Weights of a small transformer language model.
Size: 4 heads of 64 (2 for keys and values), 20.8M parameters.
Architecture: RMSNorm before each block, rotary positions, no biases in attention or MLP, untied embeddings.
MLP neurons of a small language model. Each row is named by its layer, matrix (gate and up: input weights) and neuron, and shows model dimensions 0-127. Each number is 500 + 25 x the weight over its row's rms, rounded and kept within 0 to 999. Numbers have three digits each. A neuron's up and down rows have the sign that makes its largest values positive.
A block is one neuron, or neurons of one layer that tend to fire together. After each block is what it responds to, as a language model described it from the Wikipedia text at the highest values.

L7.gate53:523482534504504528480426543557516505493506494509515466497484460528513483533504530502496486508545487529483467526533500509515524432493486522458501504547537523510512482539506482490516510530489501513515494496506523494505501547515503528514527551562501488491513478502526500495496523444479498488471492505528467522512448481521493534501465501514495490508560487541498466497454486499502470514487
L7.up53:523503509496556537514477531495502538511473472510531482471501499495464524480536509523463501521478460500497459479496548499508466450494544550512508507523482493482519491466553509504486533515488503551509455513489514531500499547522525499479488471474455517497503496499527490474499481531540485539511468474479507488507524491499528474501500505483525539494482489504539455511484500541540502505458
L7.gate92:498505498488564468541507474509511529447515498485489470486484532480486528467523475528505536518517507524460467489555473515464497506514516503488487538510541525477487482441533459544514528501473509484491462541491500534505493495517545487514480519493482517470483507470446527516546541506540514463527507473457516523476492504489483511538472471491469503521466519531527483533503497471506457476457
L7.up92:521489517521502504528488495506538454453458529468492512465497518495496521472504504521494502492532505502508481513485494515508445498487459445499507454487489541485509473521530491544477544488527513492482477480480530511491557528489521504487516497475513493439494527489465539521520528482499483498524538498481473473458501498477516497492499468503500528525431527508512480512512500486532508522500
L7.gate230:509543489507478520461513517502483524503522526500478488469479501546483501510527462492486488518548484488494476529532503462522509471475488534530472491504509510480528511508493487476520528532511493491549484540498517523507511506487488552506514536485527534468511506475492546501471511448532509522490496501473523460495495475539506497477530455475536533441487511520501478484460508469518470573476
L7.up230:491544513483514501467515521528472510539501505501494532476482503486524542490518508479449467500495517504503519497507557476527510485501482516492488442486494517525506446519475508498461513540476470498483496546522496528504547517500488511450461561511480480492515502512517472469483536540537487500498502487481527472505495515506524540515516491479507472532517495462479488496504523478478524505478
L7.gate277:501475535465492488470493456454529520548482487513495481502511534506484514477500522535485505518479515537513507533499481474526521502479483518515477491561502515519493446526523503507472547523516453485452461480500560466506518492476522499507465506508493552491468522502510506536498513493482525550496496536505510497487452521533528487498553510486534507478476500523473509508487499461493508499509
L7.up277:476518501536499563509511485519490505484497514494477525472527505524451483490503502482508461491566451480512498492508508430455474489503461487472503497491530511524477492495456507541515474504504493473483499501496518511552479461512482538524521519501537513498491526530503500497504523487468468525501476492518534494480526520511504524526485526536449516477518491521472509492476484534480519492515
L7.gate662:484479509499480496484527494480538522489508490536499491474522502483542514485455482489515468452551496487501513547535504521486455468480469505457467463555459480536492500507479517517502473519534505511497520480483479526494536508540517526435467492551441516495530527542500454525511512491543498500454478483500482441519509502482525502571488514536515535545490509495548464474444499466462503503475
L7.up662:507475470517514501479505492519478502493464513535551503482501500505486495474509473504503540458520437487532493513496499505492510457472560493497494445541547515452462459486504482491489504476502487492482562477495493480533509560509523543496491521514494481481501505528502506490538499495515486523463454507479514486492529510492472480517473532524509502456477515529455522493504505469470439484471
L7.gate803:527527557481487505503446500474488497504501542516516502469502487518556492469523519506501502489533486506472475519525531515548499478495494514505471455505550501524512542481472535461484514477432506506473490476493462500470466540495509522507503513504455485468474491474508508483504518486505502536500494471414499494472484526504512506479477504512507466529455509478479517521538488463501471499476
L7.up803:522505538509522515528462515429511479483512493485487485563484495507500501464489482555517504491459508474496450448499491512476493507526507477506516506474492522479495498482539495515505494515497465494484494498509523480492520525530518516513508522473492511514474533497545538466517479473515517531482497481492508485532507492457512493526503497511517533486514483443488497449467452494485513506455
L7.gate951:470480480508489490486471502418486477496477468502458515544506529467529510494553484504503513529456509514480486509531514512497503535498507492514482493518477474499548476495534496437481459492529517468492468472478513482487487480505449485465527561475489480469499469455508512490449503462524514514458474496518538493486495511519528486495502505507504503504531495480458515517493512476487542496524
L7.up951:502549528495502494472492502484513504556483503522495496518482531445501509488489522443460506490540522462516499493497518486530515462492519476443501484498511506532544505488501506482499487538527515491468524530514516475499514493503519527484498498498497504497520486515455517523479514463526497490474547498489521500441484485506500479516508513499502475482483498507504545579486530512485459515493
L7.gate1060:497467527491509515462495554480509529489492563502561488529431490470472496477482501490477499492488517501481475512535519530485481485501484507496465497512498496472499566487512519510519478492442487502494513533519497526475525535499499490502470562476470461489524473532477474501494543513511527505516487459516506535526458448513487537520509485518538479539496470462479506486447509536482490480488
L7.up1060:542515510458488527433488495459506493522501512511498515479472464465485528481558482489534458488521564511499450527449484502470438494533474444483479466523494516522501508468534517524505491531486512472528479544476516498525468532502453507469507487494488480482487480505500461503465516534486493479465521483456532456517481508485490499500488468517487488485472510500515547525457492498514485483477
Sports-record field starts. First tokens or mid-word pieces opening a new item in sports career tables, infoboxes and season lists, e.g. "Russian" Second League, 2002–0"3", "U"23.

L2.gate7:521510534488539470534528518471525498519501511494522490514469533543515526482489473472521512479491490486468515511479525506524505488504509522516471475525475491544515535488462489480550487518495488509509545535516492503492515467533496491451497524508479465530522502541486572533516479479537494507469488443474508478450525463485528496501556501485536486513501483498445489512537514494491495516504
L2.up7:539493587519502512510458495462505501474479491480508509511516522461519491495482507506483485499464495460497486504496494476507475480518510513499474494485505521539515544455528469505526492484508492511534488489479464498511456472497497500472510507496486500545541504512475537560490501501546503511494516455487492501452473503492487517482597465454531497493505501470490487497492515536496497517498
Ordinal suffixes, word-internal pieces. Mainly ordinal suffixes after numerals (3rd place, 101st minute, 16th century, 82nd District); also mid-word fragments inside names and rare words (Mat-th-ias, Sch-ut-z, a-st-hma).

L2.gate471:494466502518475528521481489486487445529514473486481547515506493461542511508530528487453444519527489515452461507530553528489509458490521479535463520481537508527501504492496475474477511529517516494530506530465493437486520529472474503500499456473495486469450493499485492474516512490542471483490461492500535486553457534471540548470504484478517534509533536515530501532507500510508482497436
L2.up471:531450518535550488498520487504450484495485464497506566498512509477492472490536474470502514515481534487529490528504535481479507495492451511547467546537503526519498496470505507501475518526494546474543504504446521459516516527550504461502533484477463500455502487548482479489493473502532461509478496512479543517489531500510518478489462446500518531536527483491522502532516509516527486482436
Biography section and event tokens. Tokens in biography and sports articles: the first word piece of section headings (Personal life, Medal record, Marriage), "a"/"an" after "in" (in a loss), and nouns after "won the" (election, final).

L3.gate157:560547478496492506540502479482529516527509476482497482541523498522492481480455502482492497500486498526499499491496468475510501509448522507493462532487442496462500510524472470550531536510450493505521499493463526474484516504477470483510526511539520464496510550460441553496484466492511486520453518488479480499504484494513501501493511485524500502490491476524505520503539464482510518469577
L3.up157:524500523519495504504497470458466482510480490511481518502500529480504527474452509517515490452478481499503539491482434483505519490485490477528459504482468478486465466487520493486482520518520471503506464508494541515528477545452519554513528514504495498444474511486468507518460505520561499496468534478481477512495525485522494473500501482540522526519488438495502513505477511510534461553540
L3.gate379:469486539497471500524503494523499464516524501529514523488489528497463499475516539497488487484490504481514504522512504472484460510483501487572504492529455532522500555533518531494509493536493516527484516491530515498508493522517486505476486478506522481480440480467466510522514484529511506496500507522472514481531508505468506519477477464531531476517522512536507465533537477532525537535513
L3.up379:443535498492532498496476449549485495516505556484533551490503521503503514488518499468534523447488494471494494493501540489504494497527439501502507490497507487488496496482509485494465477508486491521496499522480499531508504551494515549491515465558524496467493510510455498490485530470505555463485530478508503461501472488518481496579510511515490515516538483494489503496490498493496481508558
L3.gate462:519522506515551512482482504539551468528494521536491517457483473522503489486496509490535500487479483499486454549545469531506529453501530489495514470493564514535530517548464495507486499527476488551504478516493509488470500534524486558477481488484464527460462502483502536511542474553511530509504511552495531511504533506503527538494473497516526474465530519505531479511545531524452528519505
L3.up462:508517519535512516474517485505535478512465448524484585528490509498503492482543493488460494484514526509523502502483490475513518484519549507496501512509516530515536515491485496535492495500509501515486555515530480494526490482483519518488451451552520521478556503470453495501474520489528494498503493495488563507485502444495497510466499555534496517537459452541476529524493506524478494507510
L3.gate825:499523490492518517509461533460511493500450533508516532488498515482523502511527470520530512459467483499501479511489501510500480522479497497501537522497522475513455517528500493528488493509482514491489519504476530496525506525524484486521498484480530468490505558475511543451459489484505478487504528490467517478449534485492500489495507505510499507537499473557497508450523526536509494496525
L3.up825:487527487494518532476459495439516525517478481561523559511472577488481518496437495498484567473501468515549507501507486496500478496475476558481476502487510433477527490533481537480479504487530499504531518520474512499480480492527500507495488528496536494431483585502540543442466485496514482515504519514513485466446510473529506526493499508485495509495543476495487476479536469508481537483512
L3.gate976:483494518507459479479500516495506487522527525468558565505513487535533471506481508486514427487528506495449476459510539463515511486481493472502508533532515535461501532472490514527530543466504515506514501490437493499495508481481520493476487523525530459511454488499475560494497488520533522503487553515514475484477541479475504524526483503481491533493473436492489500473471459477482540493493
L3.up976:502482531473460513513554507504509455505461495472490535473499549495507535543489488492487514451503513539515476445498513552471530522488542512485492509503487454528528489489525485514516490450531517513502474505489511540463448459509499481519484500496462510501487492474483520456501499503488507487502510489476466483532494451496528477461459484510470463466529550481484520531513501515468493468476
L3.gate1068:531501504512499533487473480504487509505483501478493514446486527504466484518483520508513471510518549482498463517506549509561477473525473540522483499482521484525512484556451508480499487513516581487487510501486515468506472522488543497476491509489526482489481490536492533511501483507504533490494476448539481500492507510454538510494477529445469511469497488517488475527487575471503484506516
L3.up1068:507475485447504524424516493536477467429493510519469502457498468475487450501487536446451499497517467504498445517523497477476517446482511469452552484533496490517527447524475494493490481503517517517505518468487504520541483493487516467506502529476535507499484494497519504550542514502485531488505496477489488520518470538480505490480510515511471504484508478491485486486559538515468508522482
L3.gate1140:535493523502487539498511490476488516495499517499479537498452477469502506523496518505503475499494501471482471503523517506468509499513486498500478506524475553532537501532511529510462505500548513529517533506524522468521479482499554501510551495532502474509513494497514471498468524533477537520507491512467516488521475516504511544555517478491500478478486470436502495490485503486510509533493
L3.up1140:468462530507493508483535504482544491495504510488490531492500522501501498503495503465528493519537506472491469539516540500540485486501441467553456518493498536550536464511504528457450516524474524546530496517529486488507490471446508514534501527543540485540487482507495503513494521502471499538457460489482504510498486474546503475468517474484524444509529483450543538474500485500531505507472
L3.gate1223:482490531552515520506522504499484480495548499519504525503501461462496461487461530511531495473479511542515468542489495499487505465474518516524561505514523584486522454481463488508514531537509507534475508518501490517457463504488505522471521538492496466467465505510506468464484557505513516527482486477520512505521505507464503504500500491503512471483493517516492471529503517496480494494529
L3.up1223:531516482502508492513483489481501492496443469537504488488542517514522546470460497505506467474499550533467540500506505473498482475492512511438504500481536486441508509469529507497488516480512510525475500473473499511495538507496419482530512478494508514490512473502481531531502483494532514486476472506480519518453511544530528485451481520506503474471496480475538496459504490503492507529475
Ordinal and superlative endings. Ordinal number words and their suffixes (seventh, fifth, 58th, 3rd, first, second, third) and superlative endings (highest, toughest, most), often in rankings or sequences; also stray word-piece fragments such as cry-st-al, every-th-ing.

L7.gate4:509539534498499497469525524476467474479522513496500542513489502526501503483482511506475493497496505470505454519507508498458531515480445493516523524554465465462496524469526529547503516488510514528466535499483502519507497506503515515490497535521465508504501507539542499506477441469494502550448450471510496505496475499498461490526515474483452481507514524508434498507525478456467464498474
L7.up4:522522515534527510488527477452512552504516504502492515503542510445507523509499512481456497507476569559495528498519493504482487500482487530552511482508487559501479494495477517526493468482521471516510461524507504525524507468493562468489492521503481500521477490486501496490477475534442442517511514506515517491511509505536512533507545472472537460525524498484517471500469472506523510467482
L7.gate13:486475530527460488480456479548524483529536548523456537515513516437483519468475527483453497506526497488494492510501534508499497475465462488489483497507599491529547478512465479494517520474487509512509479495534475500519508549454470540530514496527537491496501493507426486508484468481479482511475493502451505513542511472485523507583540485449481507485510477475552511511493468474500438491494
L7.up13:445501473525469463528509525492510507455522520499507532532532475489537483468507524510460540527489484485517471541539512494544479489496489516515491492513494511496537491517459535515493504480493502543532509479517471499494521476515476511513510534489519541490460486474501495499483485548489561514489523459485519458495474468515510532459476484493513492550518462525478472526469494494508485498466
L7.gate202:530517499501497460476505472508498489510489502496504513461495469509504490535494474509514478502468498416512502524469496483534511473492517493465546489542515493497465517520463526561486468528499514521475483492500471477523508503492509478475454506513467520523481473484506517494487503499526462505465523535477529497500465512536508527511501507545494476551486471553538466515521519478491503523490
L7.up202:470485480508490513491517495498524543489498528537521502464523496508419483489535467490481506442454452470515478515501444494508455480502510537531492492515479483522487483527495539507523438501504510490520483488485527479476490507488546473491470515524458524481496455502493498469492504514459440503490486524489508508477463538463533517485503541493557487531484488511522482478496493506514498508526
L7.gate207:500499548527511497445514495477501465487517529507484496516531492491493479486470521503497526509523463433509496508507521520487494494528449482478509504462463526490434502487475482510447485470531542515485482484506494489491499514475548480516513508518468533522523504524526540454493507480499472541478473466520491541500531495499527474542508522455513506487517513517491526485522510514487528495452
L7.up207:498491540512555476504462475531458513504514510523483461469543493501496543503460536497507472491510496518453498463433503478500459462476481477491530495523489477441468484531520452523482531526513459503522509532497517517487456515475488534480475515457491499561497477531531449506488497520489497521503485541525531497480512476465480522492467469514494480479512471461572432508484499531515456492494
L7.gate687:496544575502507505448467466513487549469569488513481536513521495477530527465471570516500466508491483483482534518459494499500512505492487487530540470522498475486457503501492517493470512511490486465457502526477511510478490503486474499489462510492497480519471470509484471518555506482506474517506501516480488504492493506512497494524526498488505543497507500473497483482495497495537518510513
L7.up687:452528534510515522475485523494467518492505472506459489538519507476506478507446510494522505501514513559535515480521496500532519543443457532517488509486507560520523488521521503489497512505489517500485530496529518510518510455521497451485514488497518482511522513512517551480459549531492515486452576479491494473458512512496485500516541510483531529493532523520531562446512514513485467526480
L7.gate908:497497518543491520508470540487466537483488499556524484501501537500529460503465519518497533493447461514458518471478514484525481500485531491497495538497536500459489507498478505508477489484457553504462525505521492458491507483479517487521471503441464486514478452481498495543505518515499448516458509480458522479509483500481459511487488507523493493520537471495548497484545517511502544503487
L7.up908:470514516557528493480515509467493483523506478521534481490472488491516496495462460553491497499490474480478490500526487494498499514517462492472511448500473474485510468519496476552491513488471470490515499510481515512524505525453474534475453503478534489485509488509485507474498513502464492480470548516560449481492504512508533520521477544476502465497496470514489506479485542531541497520497
L7.gate1172:509499444491463475486500477503488484533496453498495544511517510530544506486473493463488491504519479471467470483507513475483499520498542511512499537535493538478544505529454476483491504492513492540533455480483500491483498538526489470472490485527535472513546468445509521511471442533496507511518503491499517514525493478550499527514478509486531507468501492504459507506498474497515462488478
L7.up1172:547498548505507478483525487495493481468488473483516536526484511525471500483490498517500503485484484493455471523523510497495514522497484468484460494509467515490534529494477505491454517508480509497502520493470568499541487501482488508511516470493468483536493515515494538551490483522476471534476542521493498494468502482490483468475515462496523463458492535472460532450501479457482512519477
L7.gate1191:475520526520501497506471506483466459462528486519510471543495516513493554459460511513477501513504469432495493496531518527530507499516515504513522479544502519463522554464461495550492496499496526470519492474525524489525509494503471489508474517525556517493487503520474532497540456482523492487547530443525513512536543442503495511474515464435502490497557468501515491500524474502496532515508
L7.up1191:493464467517502538510496474523478486448512561491554534470531504504503517519486496503488511466516512504467494497525481483517471518457493522510553457462519512504528481471476472450497506492470505573479525467470494491454486473519511524541527494466531494542505488515493503487508484510470556510474500511479510478516516499492478485531510512519511536517513501478506516511488485476514475482520
Ranks, titles, ordinal suffixes. Word pieces inside official ranks and titles in biographies (rank of, Dep-uty, V-ice, Commander-in-Chief), plus ordinal suffixes like 32nd and 88th, and other mid-word completions.